python train.py --num_hidden_layers=14 --hidden_size=256 --num_attention_heads=4 --num_key_value_heads=4 --head_dim=64 --intermediate_size=704 --vocab_size=8192 --hidden_act="geglu" --norm="rmsnorm" --norm_place="peri" --norm_eps=1e-05 --positions="rope" --rope_theta=4200.0 --rope_fraction=1.0 --qk_norm=false --attn_scale=0.125 --bias="none" --tie_word_embeddings=false --parallel_block=false --extras=["capped logits"] --init="trunc" --init_std_qkv=0.0331 --init_std_o=0.00626 --init_std_up=0.0331 --init_std_down=0.00378 --optimizer="muon_variant" --learning_rate=0.00103 --lr_mult_qkv=0.7 --lr_mult_o=3.0 --beta1=0.95 --lr_head=0.00459 --max_grad_norm=2.0 --warmup_steps=200 --schedule="cos" --final_lr_fraction=0.0 --batch_tokens=16384 --max_seq_len=2048 --doc_mask=true --train_tokens=201200000 --max_steps=12281 --dataset="wikipedia_en"
MLP neurons of a small language model. Each row is named by its layer, matrix (gate and up: input weights) and neuron, and shows model dimensions 16-79. Each number is 50 + 12 x the weight over its row's rms, rounded and kept within 0 to 99. A neuron's up and down rows have the sign that makes its largest values positive.
A block is one neuron, or neurons of one layer that tend to fire together. After each block is what it responds to, as a language model described it from the Wikipedia text at the highest values.

L8.gate467:57 50 55 56 42 65 54 43 55 53 52 57 56 54 54 37 44 42 51 41 35 47 48 64 47 44 59 31 61 34 43 38 66 27 38 51 30 57 54 77 35 61 55 72 40 58 30 48 48 53 48 43 28 58 40 38 29 44 62 65 33 84 42 69
L8.up467:54 84 65 55 56 51 42 50 50 45 57 42 55 45 40 49 34 57 39 50 51 17 54 59 44 57 54 60 52 47 60 57 18 24 36 53 36 28 47 54 48 41 51 42 54 42 52 55 51 39 65 40 38 68 25 41 17 46 53 40 46 27 51 37
Description: Stats table cells. Numbers or final digits in pipe-delimited stats tables (sports records, election results), just before the next pipe, e.g. 37, 6, L; sometimes the possessive apostrophe after an organization or place name (Alberta's, Labour's).

L3.gate104:39 61 58 49 44 43 50 55 52 61 67 34 57 48 54 49 59 31 73 56 38 31 70 49 66 63 47 55 70 40 54 48 70 36 38 27 51 56 39 30 65 24 57 42 58 76 42 59 54 67 54 49 57 46 54 68 43 49 43 46 54 67 34 61
L3.up104:58 48 61 43 27 58 31 72 69 49 58 63 55 60 55 39 48 36 65 50 34 70 42 60 51 76 56 40 38 61 63 58 62 36 46 40 64 41 41 31 59 46 69 58 49 53 32 31 49 41 61 33 50 72 45 54 63 41 33 53 52 41 58 34
L3.gate108:46 55 52 60 47 50 55 37 69 44 48 61 50 48 40 43 54 46 52 69 54 57 26 52 60 48 43 42 55 44 63 44 37 40 50 76 42 52 59 28 49 56 40 65 53 54 55 44 43 34 54 37 41 53 31 63 63 57 43 47 46 50 39 39
L3.up108:49 63 41 66 49 45 54 58 43 47 33 59 52 42 61 53 72 20 61 46 66 53 58 73 55 62 56 43 58 74 59 37 55 40 42 53 44 54 38 28 47 43 54 49 46 69 45 63 39 37 55 31 39 62 52 54 54 37 51 42 44 60 43 62
L3.gate268:53 38 63 54 49 40 49 79 63 47 44 53 54 52 52 37 29 50 65 62 67 74 14 50 68 55 43 30 65 69 55 39 74 82 62 57 63 53 36 41 59 48 67 57 37 62 44 65 65 44 66 57 61 41 67 58 64 26 43 55 43 42 46 47
L3.up268:43 47 42 44 45 54 26 61 49 62 65 44 43 76 65 47 39 46 53 67 55 58 35 55 68 26 40 56 82 51 41 61 40 16 61 42 56 52 42 61 46 47 50 31 48 60 24 48 46 53 66 29 56 59 54 69 59 44 37 69 42 75 37 35
L3.gate282:45 64 61 52 25 38 51 44 44 60 52 43 39 38 71 37 41 62 53 41 32 57 45 31 57 63 59 54 40 70 45 48 67 49 64 26 48 50 54 66 48 54 27 46 63 47 24 37 35 35 43 72 61 37 35 60 47 62 63 68 38 57 41 55
L3.up282:36 57 42 50 22 54 45 48 53 58 41 65 59 47 29 44 49 19 48 55 60 31 28 60 58 52 45 44 65 36 33 36 31 56 24 58 56 47 57 51 36 61 50 64 52 35 66 60 64 64 44 68 62 49 34 57 55 38 54 69 49 41 55 37
L3.gate346:48 72 31 52 65 70 36 37 54 60 37 48 33 33 38 47 47 33 40 29 56 54 69 69 69 62 62 48 49 37 33 40 46 53 63 55 54 37 54 63 67 54 64 30 62 53 60 24 50 52 56 28 46 54 45 56 68 57 52 34 48 33 63 53
L3.up346:47 62 36 43 54 61 48 70 63 56 56 42 56 61 33 51 73 46 43 70 39 41 45 57 52 40 72 36 44 56 41 50 58 70 71 55 53 54 60 73 78 34 39 53 20 48 41 55 39 62 51 54 42 31 50 49 42 59 40 38 41 66 71 38
L3.gate452:54 46 44 68 45 40 53 47 51 58 38 56 44 60 39 37 70 42 54 52 63 51 45 56 14 63 54 64 55 59 51 50 48 36 51 76 24 14 42 48 36 56 69 50 43 49 39 46 57 44 46 54 26 51 49 58 28 49 54 49 41 46 37 42
L3.up452:45 28 48 46 59 47 55 50 58 33 26 48 47 63 81 42 50 59 47 50 40 27 39 42 36 44 44 53 58 39 61 51 51 56 70 64 41 61 50 36 61 41 48 53 42 37 39 13 69 53 42 44 33 47 64 62 43 56 48 35 55 31 41 46
L3.gate544:42 58 61 46 60 33 43 69 51 45 49 79 57 59 64 73 40 54 55 44 53 54 44 50 36 41 40 23 69 39 61 36 42 61 36 40 54 58 56 48 69 50 56 48 32 54 52 40 48 42 48 46 70 55 72 53 46 35 60 39 68 46 25 40
L3.up544:41 37 54 64 73 30 64 54 43 41 42 62 26 30 47 63 52 76 49 36 60 45 49 54 42 55 45 64 60 64 45 40 54 57 48 69 60 23 57 55 53 58 46 61 46 48 60 48 37 53 48 31 46 60 35 57 49 57 45 65 46 54 45 62
L3.gate667:40 50 31 56 42 32 58 39 50 79 37 79 52 51 34 52 51 67 39 62 49 48 59 33 42 45 50 60 51 40 50 44 49 41 45 51 45 42 54 68 42 49 53 66 58 62 25 52 62 43 50 39 64 51 38 41 66 65 52 45 70 56 48 38
L3.up667:45 19 38 48 45 59 36 62 69 47 68 78 68 60 54 42 47 40 60 69 56 41 51 51 23 60 60 55 42 58 53 65 59 55 65 76 32 33 31 56 61 35 30 60 81 38 23 59 46 51 51 39 56 32 54 49 48 62 46 49 62 62 52 36
Description: Coordinate separators and on. Mostly the invisible character after degree-minute-second coordinates before the decimal form (e.g. 26°11′17″N 91°44′27″E / 26.188); also the preposition on, especially before dates (launched on December 19), plus dashes, colons and between.

L10.gate52:46 62 48 57 67 47 44 68 32 45 35 59 43 54 56 67 67 52 52 47 44 29 55 39 65 63 38 42 65 39 50 58 20 50 50 40 38 56 49 58 51 45 61 35 50 37 74 54 56 57 65 36 58 45 74 34 51 41 59 62 61 62 44 42
L10.up52:44 71 43 36 64 46 26 50 36 49 59 72 44 42 52 58 39 26 42 36 52 60 44 38 47 54 48 44 54 61 50 33 54 47 47 55 57 67 48 53 51 38 24 60 42 50 38 45 72 45 61 46 64 71 56 88 51 50 61 48 52 23 49 37
L10.gate94:56 38 61 56 47 56 65 56 33 53 57 38 42 33 50 77 39 35 31 43 53 46 48 70 60 74 54 53 46 64 40 53 39 47 55 46 68 53 39 48 54 48 55 27 39 57 42 31 65 44 49 70 41 55 57 35 53 57 71 42 61 42 22 59
L10.up94:52 24 67 59 55 49 46 57 62 37 52 39 50 42 46 51 78 43 61 62 74 42 32 56 49 47 59 27 53 50 44 58 65 41 42 74 47 62 56 63 63 70 53 44 62 75 63 59 28 47 80 54 62 48 29 59 66 65 41 42 50 40 32 43
L10.gate139:45 46 53 54 33 46 46 78 51 69 63 54 50 36 58 45 70 49 51 50 45 32 66 58 53 46 57 37 35 54 40 49 52 56 52 31 57 68 50 56 57 61 55 63 56 50 53 45 45 49 49 50 60 58 36 67 85 45 40 48 35 39 61 44
L10.up139:56 58 51 59 47 55 45 62 34 20 19 52 24 55 40 49 38 33 36 34 43 53 55 68 43 50 56 34 55 58 46 41 73 74 43 71 30 49 37 55 25 68 51 54 58 57 55 55 46 58 65 39 74 43 51 50 71 40 54 35 52 55 34 46
L10.gate175:71 39 61 72 45 41 52 65 49 46 45 74 56 32 59 80 70 32 40 64 50 66 30 61 55 41 46 45 42 41 57 35 40 68 36 58 42 57 51 48 45 61 42 46 43 44 46 40 81 51 60 54 67 32 47 66 63 70 69 46 54 17 41 43
L10.up175:41 58 54 37 53 67 39 45 51 52 70 31 64 58 50 57 60 40 46 60 66 36 76 58 33 41 59 42 49 44 50 66 75 35 40 46 76 54 35 48 41 44 65 55 48 57 37 41 58 61 35 54 17 42 59 50 52 51 67 28 50 56 55 26
L10.gate223:38 45 69 61 79 55 52 46 49 31 63 61 45 41 34 55 37 60 53 49 45 25 29 52 73 27 27 68 65 31 63 33 57 62 63 62 63 44 51 47 57 33 49 55 29 45 49 39 46 48 45 63 34 52 42 42 43 84 66 54 34 46 45 40
L10.up223:51 56 65 59 45 34 54 53 45 53 58 49 57 44 30 60 39 69 46 51 51 35 47 29 41 57 53 31 62 45 65 42 48 41 68 56 22 53 42 54 59 47 56 55 47 56 60 54 61 56 56 52 56 52 50 64 47 47 63 49 30 46 52 51
L10.gate241:36 69 42 53 48 69 50 63 52 41 44 43 64 43 46 38 55 32 44 54 63 52 46 56 50 54 33 43 60 56 39 40 72 58 19 57 32 37 71 62 44 51 33 82 56 46 56 32 44 34 43 52 71 56 57 39 76 35 61 35 31 35 41 38
L10.up241:51 65 42 14 48 52 65 58 52 40 52 46 46 33 43 61 49 43 55 34 58 53 45 74 72 58 48 50 61 70 68 41 71 68 42 59 42 54 41 46 34 87 64 21 35 51 55 39 55 60 46 47 35 70 59 61 32 51 45 31 37 54 68 32
L10.gate315:46 54 41 68 51 41 56 46 43 31 44 37 31 55 67 59 33 53 49 64 48 60 34 49 40 69 52 79 35 52 42 36 51 55 53 42 52 53 62 38 34 48 41 49 51 39 36 78 49 65 59 52 42 62 58 69 41 42 59 35 55 48 50 63
L10.up315:59 54 41 42 45 64 48 51 51 50 40 34 49 51 64 64 61 44 46 71 35 75 63 34 36 39 59 51 56 55 69 46 56 51 62 45 42 57 66 61 41 39 44 50 52 49 61 71 54 67 62 58 41 47 43 53 62 39 59 53 52 43 56 53
L10.gate638:48 61 45 49 47 38 54 71 35 37 34 59 63 47 49 49 53 58 74 55 61 46 45 39 56 61 77 49 29 53 68 59 76 65 48 58 70 60 63 55 51 35 32 63 53 48 60 44 41 47 54 57 39 67 47 61 66 55 31 48 32 37 50 33
L10.up638:49 55 44 59 45 24 55 54 60 34 52 52 28 57 33 42 72 44 34 33 51 45 36 61 52 42 63 57 73 42 48 56 45 50 42 43 21 56 58 11 47 58 41 48 43 48 40 54 45 45 52 28 67 60 61 45 70 72 34 46 46 48 43 63
Description: Four-digit year tokens. Four-digit years, mostly starting table rows or list items (| 2019 |, - 2008:) and ending full dates (May 23, 2022).

L10.gate5:52 30 62 43 49 63 50 61 36 36 51 63 71 58 58 37 36 45 49 55 46 55 60 62 51 45 83 77 58 56 49 44 55 63 62 56 47 53 45 60 51 46 49 52 55 58 34 50 51 54 59 56 27 38 54 60 50 42 46 40 40 62 54 55
L10.up5:61 52 48 40 54 55 52 45 22 65 39 41 59 22 67 65 53 42 59 61 53 36 65 44 48 48 70 54 77 67 32 43 55 81 35 46 59 53 57 46 38 60 61 55 47 61 50 38 66 64 53 32 45 38 67 43 65 52 35 45 42 39 49 47
L10.gate68:38 41 56 51 47 58 49 31 44 55 32 36 49 73 54 42 71 67 59 56 46 48 67 40 41 57 51 45 38 39 45 37 40 44 59 49 42 45 47 53 58 79 65 46 56 64 51 44 61 34 67 60 55 38 63 43 15 60 49 63 76 22 43 34
L10.up68:41 64 56 60 41 33 51 53 48 36 30 73 47 53 45 64 40 38 41 54 53 45 35 57 37 50 39 35 55 62 47 18 38 48 54 62 40 32 52 62 64 57 48 70 40 43 54 48 48 47 56 38 39 53 37 48 50 66 68 36 56 37 61 35
L10.gate105:42 64 62 65 45 65 53 64 23 45 50 39 49 57 62 45 46 40 32 48 61 63 56 37 46 46 55 46 65 66 43 57 60 52 79 60 54 37 50 56 59 49 38 58 45 50 35 68 32 40 30 28 64 54 31 68 52 33 79 65 36 23 31 37
L10.up105:48 45 58 61 50 34 43 62 44 22 50 45 39 35 50 55 41 51 47 56 37 37 61 57 57 26 63 51 51 48 50 45 51 39 51 49 57 52 48 41 62 42 43 61 65 49 41 72 61 43 81 68 22 73 48 51 70 48 35 52 52 46 39 64
L10.gate216:50 33 35 54 37 59 39 50 43 63 60 49 47 71 30 62 60 45 65 74 41 63 46 42 37 36 52 52 46 59 37 43 33 66 57 50 39 64 46 70 35 46 39 52 55 47 20 68 49 35 44 37 45 43 34 50 37 37 48 48 39 38 53 21
L10.up216:67 63 53 73 37 43 48 20 49 55 49 46 47 50 34 40 24 33 48 48 65 52 36 44 57 72 70 56 44 67 59 58 48 47 69 53 68 46 26 58 32 49 53 45 57 61 53 45 27 58 37 53 70 50 44 45 46 62 57 39 40 59 43 50
L10.gate225:56 42 65 41 37 48 78 50 53 57 35 38 56 50 45 51 55 55 26 38 60 70 42 48 43 46 52 36 59 26 61 55 44 54 22 58 68 44 50 64 62 46 39 49 49 40 54 46 54 53 65 59 35 50 79 36 54 26 52 27 58 32 25 34
L10.up225:52 48 64 59 72 57 52 40 38 47 53 62 36 51 73 55 64 65 59 43 60 57 43 53 53 60 66 52 48 40 52 49 36 49 68 57 59 63 42 52 60 60 82 55 67 45 71 55 44 45 48 54 41 44 39 53 20 52 47 42 44 49 61 59
L10.gate318:41 59 55 44 58 50 42 49 71 52 19 45 84 48 54 50 66 62 65 74 53 71 51 64 62 38 46 32 47 53 59 46 63 43 35 47 57 43 46 45 38 65 58 50 54 59 46 55 43 64 57 32 65 43 33 43 64 44 28 47 76 55 34 38
L10.up318:50 63 53 69 36 86 44 43 46 48 61 31 40 42 53 37 62 51 50 38 79 45 39 55 53 53 52 78 55 56 52 79 39 58 51 35 50 50 81 52 60 54 39 46 65 47 50 57 44 57 38 50 64 37 58 39 56 56 44 45 57 42 25 45
L10.gate375:38 51 57 40 48 53 64 38 35 65 43 60 48 57 53 57 76 47 53 71 69 51 54 37 29 51 53 51 35 57 62 52 59 33 42 61 60 61 64 68 34 51 54 28 67 34 57 62 50 44 48 48 45 54 53 61 63 41 63 45 45 28 50 68
L10.up375:62 61 52 51 41 42 47 68 61 56 42 38 47 46 53 62 59 38 58 40 52 47 56 41 47 28 44 39 60 43 47 47 76 47 40 56 49 26 72 59 47 44 31 49 49 46 60 70 42 36 49 66 37 54 57 36 47 74 64 54 51 32 57 66
L10.gate635:58 43 31 70 61 49 64 58 42 56 46 39 60 64 57 55 57 43 39 59 67 54 40 62 71 44 46 47 42 38 68 51 69 73 67 52 28 71 51 52 60 70 63 31 53 61 43 23 50 68 43 60 67 46 64 48 57 42 58 55 47 35 50 58
L10.up635:42 63 47 52 44 63 64 53 48 48 44 58 47 60 23 56 14 71 40 66 55 47 68 54 43 59 67 48 21 61 62 54 39 66 36 49 41 49 43 56 45 70 64 54 46 49 48 59 43 72 60 41 45 56 54 49 32 35 20 85 49 54 49 43
Description: Numbers in table cells. First digit of a numeric value starting a table cell, usually after a pipe, such as tennis set scores (6–0), match results, vote counts and dates.

L8.gate336:52 70 61 28 57 43 59 46 48 55 44 30 56 51 63 36 49 56 41 41 60 44 58 56 27 40 38 40 82 70 39 56 60 53 37 53 44 48 63 70 50 86 42 59 44 62 41 49 54 50 76 62 45 56 48 66 43 41 49 45 36 48 39 42
L8.up336:49 49 49 58 60 46 32 63 44 44 32 58 55 28 38 54 67 24 37 56 58 55 55 39 53 51 35 44 47 26 63 59 52 60 55 40 45 44 40 43 67 59 44 48 44 71 77 37 48 47 62 51 56 40 35 53 19 35 47 66 56 55 42 30
Description: Year in dates. Year numbers closing a date, right after a month, day, comma or "in", e.g. "16 June 1916", "January 1953"; rarely name fragments.

L3.gate11:44 39 47 52 62 44 50 51 70 54 58 36 35 36 63 70 60 51 55 48 51 43 62 63 55 35 63 20 66 54 51 51 32 46 61 54 40 53 58 40 47 46 59 53 57 54 41 64 54 27 63 48 41 50 56 44 35 44 71 52 55 39 47 67
L3.up11:43 27 40 51 50 32 58 60 46 35 56 59 30 39 40 42 56 55 46 56 62 45 40 47 36 46 67 67 63 52 51 40 48 52 54 39 51 61 56 38 49 48 87 39 38 42 47 61 55 40 55 60 48 54 39 35 27 62 55 41 41 28 37 64
L3.gate135:66 57 49 57 55 42 42 59 49 56 35 37 58 44 29 64 71 37 43 34 55 54 57 70 50 61 57 68 81 74 30 46 57 50 49 54 59 55 37 55 61 50 47 38 41 66 29 50 33 38 41 57 45 60 52 48 69 54 55 36 57 45 43 59
L3.up135:66 53 42 64 51 59 59 52 49 72 36 54 40 62 48 58 43 70 42 64 67 60 65 39 33 54 56 53 25 51 50 58 54 50 49 59 52 63 51 43 55 48 61 61 42 36 45 56 46 36 75 57 22 45 51 48 50 42 81 49 48 33 52 69
L3.gate315:35 49 49 58 69 58 57 49 55 53 31 44 42 41 55 42 53 40 53 38 50 39 60 33 33 74 58 61 64 36 35 44 21 35 48 53 38 30 31 33 44 44 42 51 43 66 47 53 37 31 45 58 64 58 60 69 54 37 42 52 31 47 39 46
L3.up315:42 51 63 48 48 41 50 60 61 59 31 57 62 54 63 66 52 49 61 52 56 43 59 28 65 33 51 57 46 60 57 37 54 35 52 44 42 33 55 48 52 68 57 56 50 60 45 41 50 32 66 43 42 59 60 47 46 50 70 25 38 41 48 51
L3.gate433:68 59 48 32 76 67 55 47 28 64 47 65 50 49 51 35 45 38 37 54 48 77 76 85 54 59 61 41 33 65 56 50 41 46 67 55 50 38 53 40 56 37 52 51 27 52 57 57 42 75 65 66 49 61 56 43 42 38 43 36 52 60 50 53
L3.up433:45 63 58 71 50 49 42 60 63 37 34 53 48 43 67 50 61 48 62 36 59 49 15 53 59 50 41 68 37 42 40 30 60 64 54 56 66 63 54 52 68 54 27 59 50 60 47 51 28 42 36 82 46 62 55 37 65 56 53 37 54 46 38 66
L3.gate541:53 50 54 58 51 43 50 60 33 50 40 58 30 35 51 53 53 50 57 53 48 54 70 56 62 67 31 45 44 29 51 52 45 65 56 52 40 46 53 39 64 61 57 40 47 31 41 27 51 50 36 45 36 49 45 65 51 59 31 49 61 58 47 30
L3.up541:66 70 58 65 52 63 56 47 63 47 44 54 56 51 47 37 57 41 54 58 43 44 43 33 52 40 53 50 46 66 51 69 35 60 28 43 58 50 45 60 54 42 54 63 41 50 61 62 70 50 36 43 53 41 36 29 80 53 72 47 56 54 34 30
L3.gate573:52 48 46 52 60 42 33 77 22 35 23 34 41 45 41 34 46 41 36 39 64 45 64 41 47 37 55 58 37 55 44 32 45 37 90 52 29 38 58 49 53 50 43 44 43 63 45 51 55 67 57 53 28 45 62 30 58 51 54 28 37 41 38 77
L3.up573:66 62 53 58 58 60 48 38 44 68 57 63 60 70 48 51 38 61 41 47 54 65 57 38 43 42 54 61 26 52 55 42 53 69 68 64 35 47 68 53 54 50 54 48 38 78 67 56 68 52 48 47 55 62 44 45 53 27 53 19 46 50 31 54
L3.gate581:52 65 59 43 53 51 44 48 37 53 43 68 55 34 51 63 39 54 35 55 52 50 66 43 43 60 51 52 60 63 70 49 38 54 59 56 68 42 54 34 54 58 61 57 53 58 38 41 51 62 33 52 40 78 53 56 66 51 73 20 40 33 34 43
L3.up581:41 72 55 35 59 50 57 41 52 22 52 49 42 39 46 53 48 53 53 37 54 62 49 46 41 33 50 42 34 54 63 32 57 56 54 54 32 52 39 45 28 37 77 57 34 49 53 47 48 50 47 49 72 70 44 54 52 43 53 57 27 39 39 41
L3.gate615:43 66 43 55 28 48 53 54 62 45 60 57 50 54 47 52 50 65 59 18 51 49 56 53 28 56 45 54 37 42 50 48 35 36 66 48 45 22 64 45 64 59 30 48 35 56 40 67 57 47 67 43 47 25 60 70 66 63 53 28 47 35 59 46
L3.up615:50 47 51 81 40 47 44 68 28 49 62 42 69 68 33 50 44 19 46 29 62 52 66 49 45 57 36 58 44 58 52 57 48 42 55 52 25 31 45 54 39 55 43 30 62 39 52 46 38 39 41 67 53 58 65 40 54 39 73 44 66 54 38 69
Description: Head noun after modifier. The head word that closes a modifier–noun phrase, often a year after a day and month or a role noun, e.g. 14 November 1942, conservative candidate, Minister.

L3.gate2:62 58 44 46 39 46 46 59 66 45 33 38 59 37 47 30 67 58 48 62 40 37 64 57 48 58 61 59 38 82 28 51 68 51 54 25 54 39 67 43 44 47 57 56 51 52 51 23 45 59 34 73 49 66 45 36 31 31 69 51 42 61 35 48
L3.up2:48 59 54 52 60 52 63 46 42 66 35 60 21 54 28 49 50 29 47 58 43 40 31 59 54 49 49 41 43 43 41 54 49 42 53 47 38 61 64 28 46 44 75 60 59 46 62 61 41 74 49 44 55 44 53 46 43 42 42 41 51 53 58 70
L3.gate64:54 35 62 56 45 47 44 59 42 67 48 44 38 47 47 36 47 41 50 57 56 44 34 50 51 43 51 37 66 44 73 23 50 40 55 47 82 33 54 51 49 57 44 43 50 64 33 49 65 51 61 56 56 71 42 46 28 35 41 59 54 41 24 47
L3.up64:56 51 52 47 67 39 53 59 77 47 52 35 47 45 49 37 42 37 58 47 55 50 58 57 56 45 44 46 46 56 42 36 52 30 36 66 33 26 49 54 69 26 41 55 61 62 53 59 34 53 56 51 51 76 48 43 65 63 54 52 42 59 53 54
L3.gate128:52 51 25 34 55 34 38 53 62 54 46 52 46 58 40 48 63 79 57 64 16 40 57 54 52 44 24 44 60 41 50 32 40 26 51 55 74 33 63 48 63 38 38 61 44 54 64 52 65 37 43 52 43 58 55 53 41 45 56 40 46 75 56 43
L3.up128:23 60 57 33 42 46 36 49 47 57 80 48 58 56 37 43 40 38 29 69 15 37 62 83 59 27 46 63 46 35 32 44 53 50 56 37 36 54 49 67 68 58 48 47 66 63 67 55 48 52 61 55 55 49 41 34 41 47 45 53 24 62 41 36
L3.gate430:71 57 52 49 44 68 52 51 38 72 34 46 46 57 60 40 56 30 59 43 78 37 60 69 59 43 46 43 57 39 61 18 40 58 22 56 34 54 58 39 35 56 67 56 50 29 65 63 43 36 57 64 42 36 62 60 48 55 35 45 62 59 24 70
L3.up430:61 30 41 53 23 43 37 57 65 72 50 38 65 56 57 50 55 52 40 44 41 65 49 32 69 68 34 41 46 54 56 52 66 42 51 49 25 52 58 64 64 63 58 37 36 53 50 51 51 58 69 52 44 48 46 39 31 46 43 52 61 65 30 66
L3.gate497:37 62 50 53 56 53 30 45 45 49 45 43 43 41 46 52 49 70 71 79 69 50 32 29 75 72 51 47 42 42 56 59 70 63 50 43 49 35 55 59 43 42 73 36 63 57 53 56 50 54 60 34 41 34 51 63 50 37 56 68 40 51 50 47
L3.up497:35 37 37 52 29 67 64 45 33 62 68 45 38 55 27 43 55 44 63 52 54 29 26 55 58 38 61 60 37 39 35 44 56 43 73 65 55 50 42 63 38 57 46 42 34 46 49 61 39 49 52 72 34 41 49 42 48 62 58 67 46 45 37 61
L3.gate513:48 33 45 39 47 72 61 49 55 67 30 39 72 44 60 54 72 57 42 45 52 47 60 52 53 53 37 28 56 38 61 31 47 42 51 59 59 45 53 59 36 22 61 45 35 37 69 46 47 39 61 61 50 55 51 56 33 47 34 52 43 37 45 62
L3.up513:75 56 48 58 31 49 66 57 31 72 57 38 62 53 60 57 55 59 45 47 66 47 53 53 54 64 33 20 60 44 65 34 48 49 60 49 34 48 52 62 46 56 59 50 40 52 59 43 36 26 47 57 29 49 62 73 40 58 40 45 44 60 37 73
L3.gate536:40 57 43 41 64 49 56 67 53 46 38 42 52 50 25 73 38 33 44 48 38 44 61 49 56 70 48 60 67 70 26 45 53 32 78 63 59 33 54 61 53 78 53 39 54 55 63 54 59 56 58 35 50 49 52 75 43 49 58 49 46 33 56 83
L3.up536:30 32 56 46 60 30 60 63 65 49 29 39 49 34 46 48 26 39 45 58 29 50 84 35 42 51 36 49 39 64 65 67 57 44 64 54 43 54 55 44 38 48 56 46 49 54 38 41 37 45 59 50 49 37 36 54 41 45 35 58 67 66 52 35
L3.gate682:32 49 53 49 54 63 41 67 36 46 46 46 56 54 63 34 44 35 29 53 62 37 47 58 57 63 60 37 50 45 47 46 46 22 60 43 35 52 55 47 50 49 39 51 44 61 24 65 45 41 55 35 53 51 60 62 52 59 44 44 50 55 45 45
L3.up682:48 71 68 30 69 34 64 46 36 46 49 51 42 30 45 50 49 57 43 44 61 59 63 54 66 56 53 35 32 61 40 38 71 42 60 56 63 66 56 57 45 54 54 46 53 55 48 57 32 36 69 47 38 68 50 52 50 46 63 31 60 47 37 58
Description: Numeric table cells. Pipe separators and number pieces in Wikipedia stats tables and infoboxes, e.g. totals (65 |), vote turnouts (2,054), and ID or postal-code digits.